Weights of a small GPT-style language model, trained from scratch on English Wikipedia: 762M tokens.
MLP neurons of a small language model. Each row is named by its layer, matrix (gate and up: input weights) and neuron, and shows model dimensions 170-340. Each number is 128 + 32 x the weight over its row's rms, rounded and kept within 0 to 255. Numbers have three digits each. A neuron's up and down rows have the sign that makes its largest values positive.
A block is one neuron, or neurons of one layer that tend to fire together. After each block is what it responds to, as a language model described it from the Wikipedia text at the highest values.

L6.gate96:180148112175080125164115182033152081113152097119185113158133136121152132134092128145147156122182183159143118100116164108159098095175185157158131142202122153108132203156145124086118171102139109106139092128086108103137152134154133092119084065156113149075155083203167088068138128124142141111080112111121151180083094126173113095087093158147142110135094129154112164133096133135109117107202174129125172100123159127129099128128116072132139145097042126065105119119129110170128099120119176116142094082096151126166113121124
L6.up96:132125157125117128124129119093119140080144135153139113116111129124106147090127121113160115119144195129126183119147120102071181168149145109133104147109067194114142089156174137147111071083106151127148075127071146126111149121104123105136163178127110092139165150134183168108110148098116143149158188117120091092150084197102173179117124128109140071177109118158107048049136114096135169132154083154139186101134173143102172087070115139123101109110091100105154102132147122065104149105097126091137135115145154079077113117121
L6.gate206:089178122106150102119155093057180121136159107153113115079157108080082146169084113113161107106134136114195103111115115120149143087135119170126113091111116130119117141138217104189150085112116093125086084123104156107151146092136089174129119115155119075136197121152180111080169149136152138104097154118145137101169061160103137187076091123073132140142121090150120142097182142112157165146198159173146078079152097144084069167186109105129219120051143133136108185136137167117127154128072105126157170151143132126113084126117
L6.up206:083135109094138098081140131091081122129088146089116138135144145095105110171143143213135128078139163133086134113159130172130156140131121077153139104102093137152105154127125150111185133167116134094115099130171108147194159129130077162163097142111111112143164125124161062104082135138111152148098198106117140147148117179164158143186069127141129118097101089136172120145111128124164165125144113155135100099139134155155179141151156105132150045116117154055145206162146107142109167134098174089112168139137147185160123147151
L6.gate318:153143108122106106159091138094066106153147110112105125146198136154154089098131169126131110159101182079113108130068136093111103101131107146125105103159139091141142101145099131155124125147159131114103107109107167168187155168130111145137163133125083089112126132073113165125116140088133085195085159109132083135091101093188159113097178081143167078132136143102070120187100143154107143134131132148111162071115132179082134141138147194112147121107150149147171102165122129140082127118104151042180181118132125136068176176111
L6.up318:109122145079075076153109168110128105071099097162118093127105141147065121115097105127086135080155153131100112159090116158229121153148102148153143073060152176148126114147122120107163170102106143134087159180128158150104133081177085183111072168078171138071179134185147086093136067105095133083151130113188170125130187097100157130161057147125102095163085089067144158127151129088118102132122174087136113103103133076111088140145064133144143148136089075106128122136149099099108130158059089196150136145133146120138150133146
L6.gate666:148145127086116156106147135108080157121089088104086153105143101134176177091111112122120097138113131113102117108101127119133083111135143137146142059139062144179208163146107106116105080133152146118149133156152139159169101172108178152129074171117216123124164087110127167107127106100105108136144132093092146133092115148110155184123121120092078144092135172129149110155131145141082131124085140108159190088113086131081106118154122175141162147200187127188164119140121128113122209131095170127178076105095107115149143130118
L6.up666:130151203149118069167121116115092105140193138206120078153200091117144129114083122143138152152112186105115113120143117184162180153171153083171061118159146131044146106108140092115085123135197139148136185116136098175087187161109156121066066106202131130149110123208108092149131157135173113096137160099152143158113103147167157110123110130158129165151130116115110144142126056115133168101063129107196162082153159079083096137089152134120077095120119082125144143176125141125042134109172156121170148130153155149078170162151
L6.gate699:166136162118155133068091152142151139129168107101161117125131097143149145122059125095045155139141128080163091131127139077096079089147109139166112175130144137133122107136153111087158121121172073099135131094104111166140184121054163159127142116152203103183127100146165131074072175143086106092137171082168159111120064158165086147129143172128215150126090152110146120080137096117073101129116177067199140126105197126150091133103130115136109144129142152109167096138165118132076118191153166103083163140142097150148155139117
L6.up699:078168143143095137173098088120133072174145101138125133091069127131179092145142137127096155111125097144153158204096120143124178118117120178167118068174148175114112064142053116135124109111144126168028090132167071156137129193166162124090068150107081140132129089106090063153106104124170115160089151101058156163062113172145108146088157104120098110142129146110114097197020118106159139099153154098081086126067112111109092179153061163142098106082152106112172134187121160143166127128140095114185129109147102145130116128055
L6.gate794:133175154157128121130150142064143169085102079122172115112166113146118167134129077139164089119135181113175187104104103188156139137105176196151116138102059159130131190098106100107119116094128149122149105151062170148119171172117124155134157120109122152146106156138112077133154098102158088117158126181150166157194083110127158162103120147044137114137168131143119132167167094082163112166122164110145152096151136194109095176169153130084159190157139077181126163139144162135113175118092151100103138116078171133090114114084
L6.up794:151120113106177078135150149112158140079090156050124139171120092096211118130127086116086113136126152061122091101107149129149124102124067116132158119120070149075134207083144147088124165163115147099081122143123099133095112103103125122120130098116203164105137143173137081146054088187100179156136185107122065146115155161119209120172135155147151129189100132144134144065105085149144106154150121112139145065164108213126130101152192135085150173113151130122068174113124144106160196074150202041095123153108122139165136133126
L6.gate853:132173129125163137161138183128136115099092079162150166107122088112139125100078109112107170153106118136148068212136101119192068173176131097176105161106114132142175166095147066115140131113135119051175147157097169104136115098129135139065106152179135085115155100155156138133184106106136107170134188078175074077118138098194135074100137154097126112127089116136083116171120146102125128146126147139045211087093062165136120166100107064162120105121081091153130157136101162126128183101127082114125228100174134173085193090109
L6.up853:117123100120107046156132198120075118095136148137127054153166145148077171053162113107111167135098157138099157158104158086156083130156079157120101087113144101069220140121110145139178113146124097100067135126114073143096132149205105179151081133094158137137129083129146123107130097132077050067156167118156110153091053138094121141173116122129171111145178101168129078179102115165114135164085171156120135135154140139088094116099084103132108075157103175112154101140135121117089152112122151176238144107102136112109120144093
L6.gate1300:152127114058116080104109136141178079050158073123102155161076116129119190158109122137156139157150199117116165127121141089148086108150128190138156120156153126130115115175175176109165137063148162047139171147095127106209127178119171179093116112185173152166116199121132130142136093160140112104131179047143138111105082110130094124088166155106132142204120158139094103071061087089160102165158136172104121137127128122115121134131128101130095147143121135081156137111130155081133112133105168061127163131103102075152153080143
L6.up1300:126133046063120125142095142110122173096115139188123105124174114143121093121120144195102155123089138092094168142235139129200134077146083099112138136106092144150138133149135127086094184160078121154116122100155079169125095099185135135104105110153120117114138082108132181148188113138149123088117119084160177146101142117176138143147195075129115099109150106106131147118156051108125210158198102172133112151156173144102155110177166115147133110085107165082113104148066134138118139163068147133158140030107119082073132138099
Occupation list conjunctions. Connectors like and, commas or hyphens right after a first occupation or descriptor, before a second one, as in engineer and politician, singer, songwriter.

L4.gate76:133115100125087111109123131098122105174173120129091078118133139176162121106140121148151130088154083145100061109111177130119172112118131109123116170165142111137128145153143127126144159062175086119090159142187068135164167139116185080175134163069140133124130098126145123139086170070086113077148099105119105056096119179102148184080100084150128187098078110138125103120135077210111137139150116106146161082089122132056065147084129154085135102165131158180123140137131096156159153162104141161122103163114169119111099154137
L4.up76:122111105213123059104093131097166158155112164172136068074105076119109118061129094119161108085117203189147120104150142156068186155114099111122060106121124087136094126105087154185088104208196114114154097131195095192153174070120188098118158107147139117068120102180106173193107138135130134116100127107145143116130140111053142112091188164150109138146167147160160140175134125101157176134112091076134123162158117105110159140134154111125170172093134148100076111071106152097136147075120110116133108136184186162078138181078
L4.gate913:116092158151123156145091127164142157128080087099118089116110120145053127087073092138135168158130105208172104111143129123168103135132153138139135107142066186124146125047122135173091203088092103156054121103167177104150094121122150069100156159137128176137133105144103132132167098109154057095113133100115167132124062155112120148106164171139092158144080095158150107178129136104157074134140151118126106146181156169116106187125120098117160082147114094164084111105074129172152144118101156152181144114130154123130157145059
L4.up913:115124125114103114151180161099115139179158111099087125128081132121085118120057179148126145220146164051180097122085089103117092095085162109161147107141096142148090134129096129128180165117133084079149185158120117128106109109121106158135094093121084144157096088133159066069147132077117116181134152131162137112121096076115138131135153181110145074148098138127133098164087107138061151108124126143156121108103104126091132182108131123108122102183137126140081124166163131102155105109125115135169142104107115106132061139071
Mid-name word fragments. Word-internal pieces of proper names, chiefly the byte pieces of 鈴 in Japanese name lists, plus accented letters (ä, ř) and fragments like ino, ni, gen.

L2.gate777:064113110179118118095098082164169106182140119100116122119145130132068146090097061183097120138104180145099186119146136131091121137086079129078137092137152183121066095178164129086122130110124111181114087129101124131161146141142118183088115115155082159123146189118080078158116149184100068106218209086118144158183104120131153108107099143103113123163156170137127136076191141157094120118137132093139118141138164033116136123112158127108124097156096118089072111094092089098146099112168100125151141120121094141062070129108
L2.up777:181161123138170111138143098135176088146176081093119122125105099115077124125093084124114115128168140132107178092142098126112140133092132098061120097099120163139054143151161147094101089172149159143143171114104168158179125092103100168113116156111125153148114111114099157098131146114133086184175159127124091191163103101126179129112071144122187136102127198190079096079123154118109193121124111112164112161107076158146097099163145155136099097102195152129060137127133124103182098189141160081157147146156072173066090130089
L2.gate848:139135106170134080155175113164095133099121101127126130069068104149161086148172098147134108125160097150121124114102218097103127089160200107074194130112126156075110106146117126122144140145141114154104183159064078135128121115204138062116156084088127130145142140173146172130089180101176088144100095118146129154142088099110244116090142137090159156128148190106132066085153168156125160146156120133102132132150130099102109054084128159047130127123111156106148119151143175127127187144149178130126126206042130137128110144142
L2.up848:071136151102139135119144086168139105124146066104130137087066200141098118124161128152142165152090149103158100166120156103104109121136156172123116146084159146078078138129130116144138233103109136166135137123110162124155132113172120124129133067137127079166090107106116096096119157084143136126115136066146153113054057179122143071124154130073118173159115136157126078104128137155122207114186114167094132148120126117115123092093117149086063149073166106146129122152109155142169076127128113159134161099148162143061089134156
L2.gate1043:134082085158073132082111074159109073112058118142099132149178075164080142119104117126090154134102173135124109110131121162081170127165085100102058097105119155083125155117126190126103153160136158180135139128134124089168064129161126127175139036083074146148155125169157062101127130122138082087129158146118141175132076148125138149060190130170112130160128167105097142139171050122150114145126103130105122185152117163105129128181136219128124136105099126171131140139062057166151076156087122147139091160140131125123142137138
L2.up1043:095111170116155050148153099225103107105183119137199139084129120125104169173089137131103160107114072081054160119223100133074171099149084118110072163109109146143119148105098183154105184135102101104092123081099122101078124128152141081126090108187089110125125106179137133099140107157149183162140150124114199102080124146128139103099128132101132094116132117134144116136091122112195099099094197119090124127112146169106169108076155137157143160112095151153099172143051129136124113126194101100112107109097102158146073074142
L2.gate1187:110077122166101130162106125152122127171076097177179117134091162117132154143129083119116056139151108085150113097099135117134134183109134106193156092162068126147116106106145104185070120133144142164111135148079089151129110043173123131191107126116096163149163100105163112098102135154086117153148136108125144125088048134115154181089152159126150141157156112163091155149201158139111101178151121160153194164092131154137132109174127169104130094094100172124160145153140154179183092154134142060140151119133100106112150157107
L2.up1187:095151077106205128188145082141165077088161124069098150113180160140114170145099104109128084067143172073124174101109125119190146136152086129088118111161161130162087119071125146096125173128060134102049097158093174179151116086135117095143175165119142140167132090101076151131128095168139146104119130151137050082134106106129134147164127141066089153106069137105102105052106158116167113139107061140099154147163130180049116167167144117129120138122149141146185181074065131170107097129109108156111179143148114164166126093144
Decimal percentage endings. Decimal part of numbers, especially ".X%" in tables and stats (5.75%, 25.0%, 99.3%), plus scattered nouns like Norway, head, half.

L4.gate721:131075139140044117069088134162101138069163151125161099194129145114118192123090184111133140081137103091137072113115152147111059179144126083158150137100148134120123126158131106101102151063087145149122142055163143109163142118128155169160109110121157082133151135112091100110114119116161140143119105057221151056147151114100176201141155134119102121132127140105113068158103162176083140152136115093123121131155084059100145123185188138121124170124109127159151134199152153107138174079066141147115128165113176092175095162129
L4.up721:131108134138138142145110058189086105106087154112099145116177193138122051190108067141130180076132110160166167149118156146084150096094179089125203120140175137125136139114132127216143137165145137078123132082144134155116143143122126129168157158126133099159135176146082092121110082108114176114173144120119076127102152166167167109153071145121135166100131165162117106099102083101151127132123171081121081122123133117104094132124158203139126102105164077129146125112111099167123139142147079162185098132087128117127082075185
L4.gate1295:141132124144103082116097118108124136102109076142122105084135151213172156105081148067090112124105079062134081181115174201119111108082050162086144172185158150118122140159155080099112106069135127110054124117138155143128194188123165166098195183122145182120108121130128103136120081101085114110106151067086149120153116189118131197145159117134113163172147169110103117160080179167059144145091118147118156154143146104116129086167120154108126096102171182136160095138123153167113180112133116158145093131096138120126116143162
L4.up1295:080164194099152121083096165052071130102077083187147066092106152154145126173124130109139165139117160162136174107158163140148185088112111144195165112099129174150144091088192075178161145100149132133076117132187101106082117122133138189136156079120138150130116106129111138086101063129184127075122148105077157145136148156090103152123139155155090158146116095178092109101184129109146164048110070174092122162189199166132132104118213121156135096084137101110077129130104140177085182143097127093157094118164102158154156115108
Coordinating conjunction "and". Fires on "and" (also or, &, to) joining two names or nouns, as in Tom and Jerry, Peter and Andrew, England and Wales.

L2.gate722:131101153091195120110175176138152125129112152152086112139170144145141140141144131129122055140145142120146126148090130061144157137125091147126189102112143129140184071119184122098115104099131132125177197151135094091076162124118184140108175094117154135148156117163203086161066101149155110184127169124066122169056151148145141111165093160119079123144083155170090144061117049150130124155087095105150146146140151131084148103139182110099149137173154118088150136107105158123154132146089109073173114212138077085148148128134
L2.up722:119110133098118148078122109142182123101122088117160094150123128079170095139125141134172108094139131095091104146155089109143134088062107116132186102100139174124156121118114119111148155171127127105161103066161096178147080174084082162140096149119075129056141144105077126158141126121132088097156087132164126124174118115103095155120106087069081144150112122168072124090111176117122115101124153124105149099121116160114160073125135072141108093177174140068122122143089153170130108140114101121139099166099121131189114126176
L2.gate878:119153159156124058151093168127162151108066118220147149109125166158104152131086120130114202101080111164138159135179159193098088155090081099136137102097157156129143174115155157124123160072168152098088117128165121203097153117089123131095106139127094117182178139128152064164160127086143136145147127165162108129149177147223127156156175096153182157125094109099127130105136183114098161110069109152110085162192141180120189112150125087167128089137142143141119093134029166159168159132099129076140163163146161152107189164127
L2.up878:082146123103133138142152221125136153166108094063083123092120170141175115171115129114103132166107098078123171080145121062139161154128118085137126116043120104132137095144084099081146128140132124151120126129173092200107146119075164136135083111182118111134173117101158133128081154134183146152159133083133147132074131137077086116129143157122122132073118126173072132143063154163090073131070083108160128160121199069105132096130183100149029048145117160122222151139106164162106158157096094145123111110184167129116150136119
L2.gate897:112126127168131101149088119104153093105123122107109048117129108109163112098123177164096124130122120150127176167156103146142098180168108159131119155126126126144146084113130167118086098144166131134100133137184122103154146082174167113167118141122106096148148119113140120157125138211128116131163186155135128122120115205094141137170113137090101150135146119107119142064060141108129180165108067120132155105160115105145137091148144148139119189128084176152127130147056103177170125156150047163123120099132140048132119150086
L2.up897:076112193070120090112109099081139097106126128155083064105053187152126131119177091093130132140110148102145137127096127174160173089163124132109146106136173151106187169119132116145114141158122097097131225153198127171074126157097102133112126100140193143120091154154124202130133141132112106087123134154063122096134154172146152155127159088096182157146194194106161090119123143092056133072160138097139130167084096075092100173105161102130117151117134132141113083100115133080090058106136099115139125075091130138083125100089
L2.gate934:088171167146095104155121173095105123118101123119172158144127073130088127102139127169131127089187094108102148122113109121253106107179074125143119058188093107147135107069116102143089177073063107112081115143124106034113069131111080128171146136173121118133078133110164155081097178156178083137137110179113121168054109154146088110149195138138189185111185128114090167156107055093131126080182110112151129138064144141085073107108178142153143102120146151127188115134122124160058149156175082089089082109163153128173125115100
L2.up934:129177104103157162087197092177132075082126089108122145110137153148159084079173119153140194138114087073057145136106163068140107217148125140172144138188105105090131113112096155156151162158081123178164106158167121110171154161176108142153201181084143098168163151075152161152150082112149131102088096098140136158103162209182060139129144126103149153079125137124157160140091126095167193121083139115174074115123110159093122035106143155113107096132131093105109132151097179109103199127207124109116129106126146133111198081149
Comparison and linking words. Connective words joining two terms, strongest for than after comparatives (more than, higher than), also and, &, as, like, including.